config.toml
num_hidden_layers = 11
num_attention_heads = 12
num_key_value_heads = 4
intermediate_size = 2048
hidden_act = "swiglu"
norm_place = "pre"
rope_fraction = 1.0
tie_word_embeddings = false
extras = ["capped logits"]
beta1 = 0.95
warmup_steps = 0
final_lr_fraction = 0.0
batch_tokens = [65536, 131072, 262144]
max_seq_len = 512
dataset = "wikipedia_en"
MLP neurons of a small language model. Each row is named by its layer, matrix (gate and up: input weights) and neuron, and shows model dimensions 144-271. Each number is 500 + 25 x the weight over its row's rms, rounded and kept within 0 to 999. Numbers have three digits each. A neuron's up and down rows have the sign that makes its largest values positive.
After each neuron's rows, "fires after" lists the tokens most often just before its 100 highest values on Wikipedia text that the model never trained on.

L7.gate361:523507501493475509493481456457480498483574521479511494516489465526533544533438474488513488535515501503509448496531504528518477463529473502484488493482462527484521499521494498505510526495505511495513527519496512537520474518505557495500508485487487488497543467505480524526519504526519506507473475456502529490531519480517494496513538500485488504521583492436525487494487499546528478485458
L7.up361:526461490558503556516490484529530496507487487509506520505532536523504484527518464486506483496487475502492500522545500464523499525508482531523547499520536516523495493475496500506525525501512477473510510551459532508489524531485463490521482446515529487500529486534493515486523493518440511531500479474524562540481525461479527454478494504496457473451529459489524489571471488497427451509492
fires after: " ", " (", " |"

L6.gate110:512491549463488505487488504544529478480482472528534509507492525492486461522488507463495508524542509519483513491497515535458500522565469591513489489513539493503503468511489445485510533500502497502556507490498478486491511498519557497474498504487484512494513488502523476529523541493486495488522485515503475498452464465500495489499517493497462501514472451488520554488505474529523508485454
L6.up110:515482517509443515490511466537515512501512473473497486499518511510501495525577532512537512496506522540474518505524482491468488531527501481504520520457508500537481515536481489499500479541449469536477538526499513509508561490495527519491490504468475528524497485509511453481508511522470517524509499492489489510484481462557460510518491528483463487465453529500464494486519516508475489509468
fires after: " |", "z", " (", " "

L7.gate1888:520522517524530495471460549427499466502525486488497472486481498514531472569553506502519490447493497486511482503502536481544540537504487520513543481486513526570523499512481480489479521516480469478507510537456560494509521520526500479492487513499486498516452453552470504461520495449493481495504521480443520450527460503552517537534492497492464519505502510535518551531490474475541479528479
L7.up1888:508473501526457505494519472512466433458469485473489502490503486505537511555500496527509493503515500520467439458521486535483495528483501522510456528475474524532498508488471533518476537503486478450548461539491540513499517525488526486480504509486489515503503461517504503502491497461530487518538519465458504476524466539501535494519483461523511517507522471472505440498462462505521506455459
fires after: " on", " ", "On", ","

L7.gate829:530495507457513496561482482468455480499473536473514463490520521511477480474513473487481491531514517491534476509555457504475491479507483539507475514490508489513488476481479563481499521525549502529495510510517513509513502492539517507512486524506520489539537483527516540516479496505503447537473469504472520465484485488496530519494479549473501506467468492457501504496476464482475457498490
L7.up829:498492518494492536510502501469454532524493490491448493506533479477523480503514489483491521517511459465512503505553465517498504517487516423460539509472533463516549505463508479476514517497500479523403511503478548450522481519538499518497496502486452497516502538496476492476505514540511497482484486490512518463478505503516504499545518515505483487525475490484492477507509504521523484517509
fires after: "198", "201", "200", "199", "202"

L6.gate631:476456476542495489473498511531535509478501511441500485475497528526512484513525497531538461483512472470533453478510518507517466465498478542506521516464500535470515449506549471469485529542500493475477459499504566471497459481538511485457513477502510486537509496465532504501517503496492455509529490540521518501488486501529495481474491465503497499504476516440499497458500492498492506467535
L6.up631:503519504522474473511475467502491498443485488505527514488476471536510544505524539517493523496494494481497505559521533484499475485552482521544466535528533501505494465483490476494496512482469477502499561497533464513491492493533498496493466555514512535449518508470534464507501513515494489525469487497515486524496444515509494472503474493491475484494495495536516519544519559550495495486532
fires after: " ", ","

L7.gate136:447494515510509463507488515466513495504508524444485485485517542488494485487527527484530486521531515503503477497492475433495492505472534523477498493516496507522478491537502477508502525449524492486507512483514524533508519512502502470511473471529504480497437464484549491493475489525520530516471511523481510487488474521529468493544549494517541517522510551516510546462510521472483520514497
L7.up136:527489502477501495502506508502488495488518511492528504487504516531450474536509427489490498484543482493455511480506497483501491532525498483481497516482516476528485528490546536543497497507535531466501496491508501531509506538472494498490421485510547493485487499487477524550529500547546489526538492446471483513460508494497504511571464507501505503483484483507539533464503498480499544491502
fires after: ",", " a"

L6.gate1045:496469440490502498434497484487500457451528511485485497475490479529503487516479499529487524509524519520507505526502505493509506558508512518481506489451455495532506478518457504508526465525516476490541466494463495458506517533507486466477498499557500499512499506468465508513514469510474520464504537466446514492481496528471491508483519523502547505474488512528499526466505449528510513473496
L6.up1045:450486475535494524511482510533488490506484492502491484498470520511546454485496492540490509490488498511515484480493496508495479448495483486439451520537518473483510484528504486472495466560484481489539467536481468485507478463449523525547499535495475511460501481512468540507503461495499512496520509491477483496517518506513522539508514517513521478506459515472540507439493491562474463476494
fires after: " |", " "

L6.gate1611:542504530519513505495518511532540502513511513475507483497512495476505509501496504526473515515520524532521450543481531497514478467474483548495524513483484479495488479489485525498504495500496528490509505496501503505486481457499520517512508513499506531475533498500521506519533530497525539515486522517481485516511472543524524473481501538444449502494485497509539523520503481496525504487499
L6.up1611:497513470477460530508516460527509515479461519467471453476453536466501460466519535497472499475437512513527453489459502496516460500497496476439509440473475428459502474463451568491469495499501522482528498494508522499494477459471518502520475466523497523441524499514499500524493502471489510499510481485429442536513436529511523519502477526505469475512506533487519530484452463530511469493525
fires after: " ", " Box", " ("

L6.gate1115:495496512512500515503527541533498503519473501496468525503463468517463483516536508505467486501508525494521485509506504515458468494519508517517498448496487508493502458497494499512501478507519514500524498455553514494506500478481474481547501504513510466501527504480532489515502475485528501530510456502447477501483505492515472544526545470467509497475477528550533536490510518459520512483525
L6.up1115:479489462489499467472494543535505444524476491467509530485527520527510508501548489500498522517525494497556520482474484539472476536502562496489473476453514516524484547502489528478491547480460522513498478480560494485476522458474495505495461490551510510511464501471491483475496478483534524507518509453451520495525467496531500558501462541546577481487545513487481568479479500487511506472501
fires after: " |", " ", " of", "2"

L7.gate1403:462482510505533503492484523476457498475536517485515497499528490509506523481539500524496503530481486519535456482578503509499520502492509515526487514502539470491518480461496459511529505486493495526495512476503502500469537491495495518510516491478560504555513487510511514491532476478491476541473436503496472500523450489468544492522466554524466528490465486498485508500493457507477518480498
L7.up1403:473517480509491543507493556504480484491487465503475457509485496513510497514482506492540507521504489531553470513450532483497505501490533485513491466512483500461510494499514501504516495490528500489494512501527458499461479481502504530508505479476504456534513476545520461532523476498477493522508498534462456506541459473451511538519450516531476543512493534490496525500462474513528490455476
fires after: " the", "198", "196", "194", " early", "197"

L6.gate145:473504525511459489520506449487515488522485510514501500510510467533533485521437512505489498516498481487484492505512508514468529536520513477532526481477520501520522502489507483473538504484535554553518524475522470528491536509500503520465479492504486502503480504498514514509505558485511503524486501516491494493495486520497503532517518504510498498503449504450487548491481503483511534505469
L6.up145:501520479500482485497450511475505532500517514514493567515507487514450464461494463514512506474493488501481516537492507509513510481512493485541520463462461530466501493530456513509490501504497476538525527539487487443500484502522475506504450515522509510491519510503463516492519466535502464471494461516509480490504500479529496507493498462486481510552477478514532469501500502491475475504475
fires after: ")", ".", " ", "-", " to", "1"

L7.gate954:487530484502527493497501455544439505539506513493508459470490517512500514482489515507490462493508506502495504509462518500513537482545525478496487496462489520518491488540482552471488501480468577438550513489493466482506496495485463502503452500496508522523527532505499481512500494490505496480472497473513506474525524508509480540493534525454515492506503503500440527552478530511539486478511
L7.up954:490503469492503493499511499486534469499504446495541501478495534493505497466522515547530460453526497526559543537492508495519485511459495517471473504503458500505485476501497463498496491515461522511475499530473522483514465462521489485460499519504476522487481526497502446478536516437493502521549499534504488555521500484517518495463476524536516452513470529525511540494480485514506503496461
fires after: " |", " "

L7.gate1953:541464511475530514510477518510534465543511536522505546503493492519497533487475478523479529507546478512510526513523489518522485506480492476499512475489502490514511490494439498488501495512531502468447512462498483486527477496484498493486502482500460477464504544520477462522497481549499535499529492532541531488491542479470493515470507515498458533476479503538547521513554467477480435494522
L7.up1953:464526503483520564505504479523532460523437547545516454516440515467503511524515503510517497518526510484515473503512520485512501507516536523489494501565545509512518517462471527471511500511522502545529502505541504482449501527501537495514461517535482513477490461487489534534516492517477494485509494467527508529495484486504506531534507519465465470517475548527488533473508498491501538484501
fires after: ",", " in", " to", " (", "S", " and"

L7.gate960:496442492477438509518508499453539491528509515498468494522523484496516494489563514533505485483528550527529459480476518508511482527493466515505512536478476482517462553506522503500461473447469507476502521498488514492491559485515506509464492490475488512500492474488503467520480508490532507526501442467453440466533468497491462483532519492441481513507496512538491508486524523485451514503525
L7.up960:475458525450462503466505467510492467505537523470507545484515471467525534459499490490473575526528519511504467464517499507496516467514510486494505551545481516495467511494544489464507497485503506479472522480480554452541533503556512535531494522498501481520513511521528486522493524484467499492465502505490471446474485500507474465536513507490520501513512508535516499477485516495513498495519
fires after: ",", " real"

L7.gate993:480476489487467438506504473495520526514553512521465443478490485503520519486470522508476478465515468472494496514490473497499544504502483504493524532503495499510493534474474537498515495532516522491517504524450521446485538484490512465478542474529492493471505486489491503502487473507458519480513511487507524567503505521485487504474486465481502496532538492543450501506543512522478482496468
L7.up993:530471509514568500496510501482501488499493470506513455479493481512493515545469521527464512464474493489474540492503512516500515506466513521472502468490480493503483510513493483496473492497512520479466515491504543498540536500530441516507492505503451524496514500471478507509491528520512479501509472534450525470532537506510459453550488498499506508465487529489486505464552527506502517527512
fires after: " ", ",", "."

L6.gate2014:485494488495479507504538478481515511484538514521521495452558503502476520491517479514522522507533471535511486542515456545464578527505536463503465486510470521512496520486468463490539499532520498473506497454448480484554485488509496471493524483520507528506494508489448518462508524508505484522515453529511478499515534448501526513485482444484504508500544520494489523494512493473478469485526
L6.up2014:519520514527503485472541466494535546472530501496530505487475443572488488478519479533500493486493502539514500455540514507443511529510514465562518513523472500489482501528459517506501508493516520471484522498483450525509494475490518487461496453549530497455499527521549476475491465548534479505509476516536514476480527460502506500548518483506514496473515548539495512511511523479518522497563
fires after: "\n", "\n\n", "'\n"

L7.gate1439:533469494513520553485501456474479475485517516467492487523470507502539483509529496512505482485536481519449507521491520563458487469510474474548498476490481597492505534490478476491493492483494471501562488553469479574539494486520511535504511471475523507500512543521469504512496524500507489513488522476520508475521481466459526485505499531493448493511490479496527487486525517482502475489509
L7.up1439:445538454454444522505498460498507529492548499541486518508509499473507546484444500483525527482505488488526545525485513501558471475481523493499474513500507470552491455516536454485513454498496494448499525516471466524461486490509486455543496493512478459522458470506551486480488468481525490477502501463494524441538479507509531487505482524528502545489503476493439478522488546542519496533505
fires after: " ", " (", ",", "Ch", " |"

L7.gate1868:470499467508535478454513484531510453489517494471527491513486496469512505474518503485511529534503477472537500534497500471500481510477518507535489523520507516482467478485502504510485531517496499489540458483452515482478459478506493515506547514479520482491499529500514528540492489491518528511541444518520539495484502546507487522485507425489531539471527464537523499490456534524528476532507
L7.up1868:523461489465569470509517505518489537524513574494480468464502536485468523500517472522546529485515519496541537508519529514514520524466505547460487505506497521477479485497512494507475466491525506518492468494477525442459521479475518488520512496483509493492479531453496526434507487520501495488490492499484453497511468548506519490464516537526547507479496477515531493482517538516539499475536
fires after: " |", " ", " Z"

L6.gate1271:516549490480506503469472484467497533439459575529497505508502427494496489500480488496490437504489494463528498520513486506491494504468470514524533449490490471492522514470495519440537497475546502470530523474466460507487535511500489491485463508504516486506503514473486490522549489511493468519545470489500473456496540490440514542455477495506482501479494521463510476468504483511539504494530
L6.up1271:543476456519494480538525493505536558529454497532510504495497486475488478507497499485521513520534518513507499460529550521479483483509489503536500493481513483525475512510475511517479460500497540511464495479521457451500468504524507471490518520463477485495507531490493495506528495503544505486492499561514515466498485495512519480505489520469514465505492517535524506501495508523486489492518
fires after: " ", ","

L7.gate1111:498531515471541512478488518446491496467554469493504472516504480489482503514532572481508516517477456483510464491485475544549530510482521477546514519496487548540513486529463509469512499506523464528525482493547515482479495494511501483507443472515517514465534446504504471517489509522495533510532499503504536469498549480443490493505530518473513518538475552458473499556503516478493502581462
L7.up1111:478475522467522503490503447474493495443475514529544527491479481499507515497505481485517528521525503502493525540506496546520515441505498502523529483462529528510498476540507525492532487525480535514494531507493555498478494542514526466525488517508485501498479483486510486540504542491495564516503473487500524524449536489435495509484522527502498540512510495487474457522524509553572474525497
fires after: " ", " the", " in", " since", " (", ","

L7.gate2000:489518492506525519466487449542490494493540506540499528493523540524517539464507488496503505553479505542512543468508494489487538537520497531476484509439534478443510501502486490513516470501462487497514511527512526449509460479545543514487552530480478473545513518466473502479520493514496482510462483486495488494515506508520442560506539479496525548490513478487450511493544495506474507510536
L7.up2000:532514538489504533495497515484487463482485493514464489466538511475515507523496463517455492479513532478516504512462473487501482551528486497489473509477544489445527489485477472478513484492475525540502509502537513530509509465535523467462528512508518511461462492466514492495512492506497487526511499524492485527458499542492505496482525520479557519488456503517438499458503496469516534460504
fires after: " |", " ", "'\n", "\n", ";"

L7.gate666:502524501493522480486447489482508505452461508491486476506509479508516482545500517497551503474510532551491502523457509491490476535555440505485528495505484497497530489486483508482530476453521558495523482562434474529502500498515523500458512527516427504491543507494468515494523526494502500522488504499482485497480472515489511533482537500520486496476510515532496484493516431527515460517516
L7.up666:485496484496519488462508502511481538464498515515490488526481464451545537521480518519557500506513478539480479481486414503509506531505465478507473471472462515511461499514483461538488451477495507508537485460486514542549479477488494531471496481498499478469449483536497526512515455512459470458516456475462528462484476537516524447497545505500487491473496502485498487505519529479488516528527
fires after: " ", " in", "–"

L6.gate237:457481486501505539483461480495438502501463495499497479545494460482542513515501494509512496500493481517486496462468491480542455543529531492507491478505515496472475492481531469498491451548470462529489526484502475492543498530541488499509541523498482476504491528488477534484534479468497472483508516515453481505501474501478451501487557504511559472478537522481547506507479492490511544514515
L6.up237:501510504472492501489499498532497499497505498541549525510490500464523515530468489493514481444481474522506533463511511485496502523485440498506484495517497487469506548549475471507532491482472477475507479491525516502515517498500513511519507476494500485512508483499509515521513497501502437501475535464497454491491460508481493472472537535473536512509493516488511530465501523507481524506523
fires after: " ", " |", ",", "4", "5"

L7.gate964:509531507541519465506511480539413546524535529487537496524530565496494499482505491522485531451521494508479504521484503478488486482529507498459516566470497535520466502487496487480511493532503504502501503522548501508520535490467492524497517525479476531526492548513522541480529485479478512526522447499480462507513477474521468478525518470521495470518496547477468493455551499463546509532486
L7.up964:473498477472489537527527480491492536529494484502516510502508511475501519501494512495497508528450472491501487516520511478534474490496507492517511455470526506507544516487481454473484523499489512485505501519466501523475500516504484524473488550459477515466507507474488454496517453527537459484492525503494567490487542494511513493500487464507469524484447518540529436480522505528465479517459
fires after: ".\n\n", "2", "1"

L6.gate41:529549489542485476496435492516494515490492510476508541508487474521509507511495463510501503484512506473488501501516461545488499536493499493453490516516475503486557488505489483524470560533494554455543540448502526522497517503508496476498515462501476455520487459505495520519530502489496463495520548497522503524463459489516538505495505508484517481486456553465523545478508520477583500583477
L6.up41:524566495527514535510454489504477552494539541479512473554518523458542526506493497462485483494467541476519497527445518521520517502486502482503514522490478513511530499492476511457516508544479499489531498504491472508519481487479480487504528547447473486519452487503489497474479471483514462500527496537481499516474494457490490499478410459533494545488506513496477544506487488509498523514521
fires after: " |", "===", "-", "|", " ", "=="

L7.gate1620:496477472518475494478536508494529528510438493531490522503561443536527461552467477484532477455523517513503491502550510468517531509479512460546518519489478506455506537504477477459521508504467507512506522469461509535503501538510486546473542502511509459490493514504473487498485494483515472481485479503501489495501507534507506521478512527508507489537521472502469488447513523495505493532548
L7.up1620:503504550476468500495490492549473503493469476493498484465492500473520480487486525489504493515509536527496479503508503510533515519471557445486522476503521489520476521508511494453454511547502496510521476553488455467539565480543485558506501515468538490482512511519470511506485505460487503492517445479493504515515539498519480524519531519496509478543502505482531489499498530520514505505483
fires after: " |", "0", "\n", "1", "2"

L7.gate1054:495500484496544519463496515524490513536492489555520492461534515512472514556454494507504511500488499508512521469492500503474503494503502488473497496511523535524478488477439479526474485522528485487473510490460473494517507493542454515489475470453462506475522527477494484482496460474483514517529455548511488517495473500483468477485522454504467497469491505484513542529538491473519526531489
L7.up1054:498497479489498534504530520485498536511457525522504493488520477515505523498455460515506493482476507485509522483508454497529563490485475498498487458513496487504500501478519514477520493461461518503495524529524511490462489500507512514525501479490499499504489469502498497498474550475527515525511473482467472520505554495500515514521518489505498508473506455527486494484544472505514493474514
fires after: " ", "–", "-"

L7.gate1484:544467522492491509517487524497471465524553500492511525477527549449493495483486509493441471517456437511467497494491484479455517500481473521563446492475488483492533485493494502522522492520497462501525501530472497469492480520502476508534516485475513480458499504569506498539466494528431505482570514477544471495476494470501495477501539527435544492467466464459512494549481495494484482523470
L7.up1484:466488499519516488469493503485512492487530480473509513490498508520529508509469497495516475542505503513502541526476502528533515541485522516473511478486505510498438526476522516479534502468515482474471523479454446483553473555498510494471500472509502555457523486507571512463520513524473467541495509542522513498501522475459528524462473534504526478502524504482521495502463498475469521478502
fires after: " the", "|", " |", " of"

L7.gate723:519485549505532497518501498513537520479480469523514513506529490474516518486524445470528493494517433505473455490488480510483471462492517516513543512482466582515423521534504456489522525492512499525508508499482560496469542465528523507508494529507507524503485498510523532478477482517511530487518511479493500486456478451506468519465562515512504450503529472539523522472553473506471503540503
L7.up723:490564462520534515513524505517489493500526486524556483505503495469544493472523519509462495525507524482508502539506489507500508502504512520515525513520497469489523479520503516509477501484527467479475507516507499494512556488467484515502545514489492490525469487508549476509561467478484521500516474488500509493576523497515462520540516514458473476479523506501494502486524457471471474458478
fires after: ".", ",", "\n\n", ".\n\n", " \""

L6.gate699:490520513513507506464520485510542493504560450516450519458476486512504479516498531490544467477464483503476502512546488471516507512563513494496485527511485517452555479524492479514495473477478495487513497541494479506451501522506498527508501507505498459502488477517496446489490508505484496582529490501480483511470507464488487471513476524472429481475495496476502494462486485468451514507508
L6.up699:505539523518514509457475515506473517515518453474469489428491495446479502515498519489484497496474518506509519500518465462478469498545508523525490508536490483476494490498541522523510546456479503490536477532440547477504477517517491513519503550505505510498524477522491509513529511469484481519519504525518471528522520531483504511517524504488455456494485525521482486464505492478479510484540
fires after: ",", " is", " was", " an"

L6.gate926:532488490492505517483507539497460489506515526533487494519518466486525495511526458492489435514509471480548511533524478463494529549461481496529512521517468474516460506510487541507501492500491499506507549483466494475498554500507500488493503505474493502559476499503487492535524489491514501480508509526506532528483529500502505492492539485506491515503466503494464516504461504430469476441481
L6.up926:505496481490501529521491528481400524483549484545505522518445491508491521515494506483504485502505505528518523492520479525489491464500542481550531492510506478526463511500514517520509465508471493474513552492493505486481539510499492438499497503450504506497557503474498463507511532493503543492481487488494489464528452512506478479508506488456485498487494476466535481485540531513507454538451
fires after: " ", " $", ".", "-"

L7.gate1641:533497541476539531471528509537526541514503489496500521527529525536478505482490503538481538539456489460483504497505486492510502493506544489471509493501545510474506500507540480487508512489532489532508525483463491499494478512488512489545514507467508459474493489503474493464539477493517510492495504534481498531533494498492529517538485462473500513510492555484482496480508552497508541492502
L7.up1641:498526464498507506542477512462502484459475523557481479504501470540518459520492453484548531494518533519508491482495539537504528464474492464477486497510486504464523476497473480514481503490497513471525567519493527460500521492467497542505489459494554512455507509506510495483486504520506410494535474528504513508523489480474488443495481489479485518510523490491489531492517515498524468534487
fires after: " the", "ot"

L6.gate1531:515462463527521476494528488507490518475505474508482506531529460473503484492448489482568516532500503533511464509485491549502533579479505478544495509494492486487510505488494563501495494511437503496509537502531512520488533484465517507484480479477486499503481479487468481481495479551464498523511497518492499501514527464485513482512493478488510477530469554500513464550489523469545471498501
L6.up1531:483489484473483511528503503487482491494525479517446517491530538480493530494464537495552509450515493485533539495508512538501494517473493474521488463503490492499546518484509536487492531502485496512494516528485510506515488536473496496474492507461439444471493500491485484484511481487506525525498548508474471497489539448483500491514515473513495515547492542475435472501524478498499499481432
fires after: "–", "-", "3", "1", " |\n", " "

L7.gate963:526480487495485518533496496519519526506493530473518511463513520503478475487509504523483528498498490472524481500551480520505464499471515419520530529516550540516515457514471498495483509478509472513486482538528508541521481492496494504471491507517470492488493497540503498541495514519534498483448491512469517496531508465503500532519488479511517498488454520521468499518515504480501492473487
L7.up963:466521499532478517498510496512487497495530469457534494489485538499504536482506515469499529520507528502412575497519499453506493485467487513506493492513473487533526532466508527487527509507541478513459506532513509474528503497496518491521481504467464503472504547511489478530522538496503515505469527467506490467485496481502480511474493531471481463523504476522502525489456515461495498474505
fires after: "201", "200", "196", "199", "198", "192"

L6.gate1088:498533448501465533528530497523499508464550504503499519562485488502482509556540483505518535541480481477533495528513493489481509490491511476465441492508489463548458483470495534509516541498522462483461518510487542524519504515518454517492492502479501493464515520454522481502532514501462542447541509478513512519497462533504511520496498524483500511491501504506498490530450506501512506514500
L6.up1088:494459495528478470534472502469432524490540439487465495520514526527482478533538501534466454493482500537498502518542510450471511500497481516524506534510529521527456436495510502505505468480525501526486526498501529515466503510500457450513502456516511512491520511524504567527501460459480466524447495483518506519484477460542465516484520519523477514516521476516496492524504511512535547574522
fires after: " ", ",", " .", " m"

L7.gate1694:493486466480482449497495510502531470511522502539464506479475516492471508528519474497538532485499529482497481467504486512515541500511459515515525528484525497501490520522517472475492465479509545482450452459505481485499451505521505497449521507473488494495464467510457477519506525478477492528496499466515501533547513504528484476494524509526531481509555545507507474471466492498443489520465
L7.up1694:545505569537492485465529484540470495537544480481452472474491537495476556513523488521509450517504509517466556519512489503483505500530514473461513511490490520498541518493523530462484493514507438547459491491512488494473519522508538508502510525443496493463482527477515525512488502498507494453518488544474506463513488464491527551518513525510465498498499513522485503501493488513508473485514
fires after: "–", "-", " went"

L6.gate183:496526503502506498463536496521513487486505466465488450471488469532517499527488509514483473509480543455481516483530516489527513499519510535539474486520527519491467509558508461495507475498529525478523498486486482442514471516509491513489525539507556539500510506491508469506528499506498488491555506525550500514462515497474505496506488489517505467496493558501481512518503513507501447511480
L6.up183:514504492486537498489515519522487480513505495504491491482509452507546509514462497489505479490503469498482530517473506517514516530499504481503442486525495487466496496506462538470474493463508528496516448464462504484507483483491490516486469486501516528507472491478481467499511526486476502477510505503486482506522522482470486521502475469493496506476461526544487503506473488495479494491465
fires after: " ", " (", ".", ".\n\n", "-"

L6.gate954:507505524480511503540474486506523512463514474533547520431462538421481516453487506480489498513507483515462502487534503532530486480513499501513506512517516545542495524461500480480527502497466498501497496509477496510497506506489470504460512540491524508481498488498529525501531500498489530496500526513518472498511476476548527514452521546508563494477468529513524499525501496481465515501498
L6.up954:467470512490520461479487496488531488508493496512469496513527513516479458505498471505560481449498516484525531509489556514492511504510471511503508525471464497478478507540483451476514477540498508511497462549491497570506467502536475490504529478479480504515521548490485487469533474510508533527516539539553515491545520504541489501482497473455502482501517493548505530451522548488478534505477
fires after: "202", "200", "\n", "198", "201", "199"

L6.gate301:515465494482517456473473508521533512532515543505502491507493434433527512502447495451519534470507508514455488508477467504507477520488450528510499465433526492485497460486519529487526505491541502499546469539494526489477524471488497466528516488489510497469474507526502539486501529527472476518509456500493488519484478505495484493500498509528469478481486507435507517492494491503520491525461
L6.up301:546519486470499509500517511495499477517538516527462477494535537504498554488475520500490487503523471442499500447493505491507487476525525482451551489488483530461483523469492525507490501496494549520500496525490536508509525532518516468469449509485495489490509499537515507489524478543485489464504481454551446507509521475499498527490502529510496511496536485532523531521523528503474471565458
fires after: "–", "202", "200", "201", "-", " of"

L6.gate1791:481456471497502490523432543513487502523490547514474466526455533491490484474507474495521474512518488500492545491541500457486474519528531505513528472467493545480506490501495504469516468494524495511448484512522485532512490478500483477506503489509524521516505512488486531506463501474480502501511539462525500485477462523535490521546514510497455522501534519485537515508450533520532450505491
L6.up1791:514521484522469559472481456499506491504476512514470532544481531500502513508468493519514499528487535537463527476513496484500493475524489472509483486465489507538485444498536498473503515495499490515498547478502481520504486486540510510504502499486506500451498480476522462503495504502502496506527544503518523502498457529507475508491532480522477513517498495513529508493478522486519496502521
fires after: ",", "6", "0", "|", " time"

L6.gate730:520512511508490477499468505502543477533497534482513481520503492524531523514470540463520483526537447543484459464435459561543491497502521490505515509544493491510473504480475477506510479502508486512518520500479516455527525484489555488519506481479523477505494457496479517518504464483500531467465504528487500486501516509507490520471508487525468524514535520492492541516518483503490529489500
L6.up730:535507505515513510495497488511548500529486495494488517520456484492494526451562503509567464462482518481534533543431520517526491503477483507523509500541493516520539492485507512508517476475471488501514514518487526506513511512520476488480471520536500497583508529519488476452490489528497521489514485536470490484448546496513519528502493483532504459507493516518475546519467517519531525470507
fires after: " ", ";", " |", "\n"

L7.gate1295:531488511521499551549509530510526523470490514520457505490524528519459514463524510509476531475482488500461519486504538471482482455524506525494530505496467489466497533509483482513533510555460469505553483493481555494494532490519528508484470511534532480484522504541490523532493489494522534536508513493485515455481489535479496491538535488478478504490542497501510481503520475505494471505502
L7.up1295:497501527527510541489504511513499520471471505532546491523497477536441501479503510536476514494497529494555521496509501484533476513514522517502499547508536499499488462521465535515457510444494484472471530465491524469483487509528490497485473483475530499534504524549482477491524502507563487560495476477484511517456501553500512471605505441467505513510470517476499513480504507514423466484512
fires after: " (", "'", " De", ":", "==\n", ".\n\n"

L6.gate491:503546484534468485481503491507520498512494470505515446486466501501448484501500486447550486473492538514493529543537491507468447501491487469501507521510528485486518525481533531473501485515538522514484557512523541515530491493501474505517474492478509486520533479454490492448481510493492522501476467476545501480533489500536476552515512503462497538494534487475541494551455508495527528534524
L6.up491:442472522449528563491511468497489515510528498478477544542544486577511456470529498491482507479448491500498505490487519521518524484482467515537540508509471498515502484451509476492528538538484503542493507549493519496480501498508516489520514506485493542511517487487489534556545548511524491555497504524477499468495531522510504509506486506573525494470503482450509488514503498494518470497464
fires after: " |", "25", "6", "14", "10", "20"

L7.gate1751:562520523522489499494523486488532515473491535493470525517514500493475547530474502507505559487496528503508494496477480487510533505505554506487482496493476506539448529495475493524500495512490461545530495427496472463476524499495493467483485508476499467455516480485517513468494495456505524492518518495463520477523459527523484531485468510483520503566511483521482482500485470551493497488452
L7.up1751:484491488516531507474502501510521493518474503473494478459505486494536502528521497535475527492481479446523494494530482540529515570486512506474500505519513451505496477501509478504492514497452548501490532524495458471485494472500512528522512500517527490462522539503497519526515476503481522461519481497494515482522480513473476541470559506495483522522546477495492458539504481542482506542487
fires after: " |", " ", ":"

L6.gate2000:462455496479531555501488509505532537474478505513490488479532478483501507456527461475505498518518452499523509505501504482500504476537468445489501497477524524529469503488509504501514484449526541498502511464511488480523541474459494518465476492461500477481490481531449535527505505518513498512471505520502508542504536501489522495453468574520522517522530489520483470511534472512513486483525
L6.up2000:474483495520495515475492501455519466480509527513518487485516518526475496495526478495510512487485509497481514532486489533523465486525490567494475485507478506508463514523489513473499482498489519488490502499469533484513510465488493532537498469492529511485521451527497536488442493500508498468478424478488471519516498478490523516496494525523512556511473528535455549530488481530517496478443
fires after: " ", "–", " of"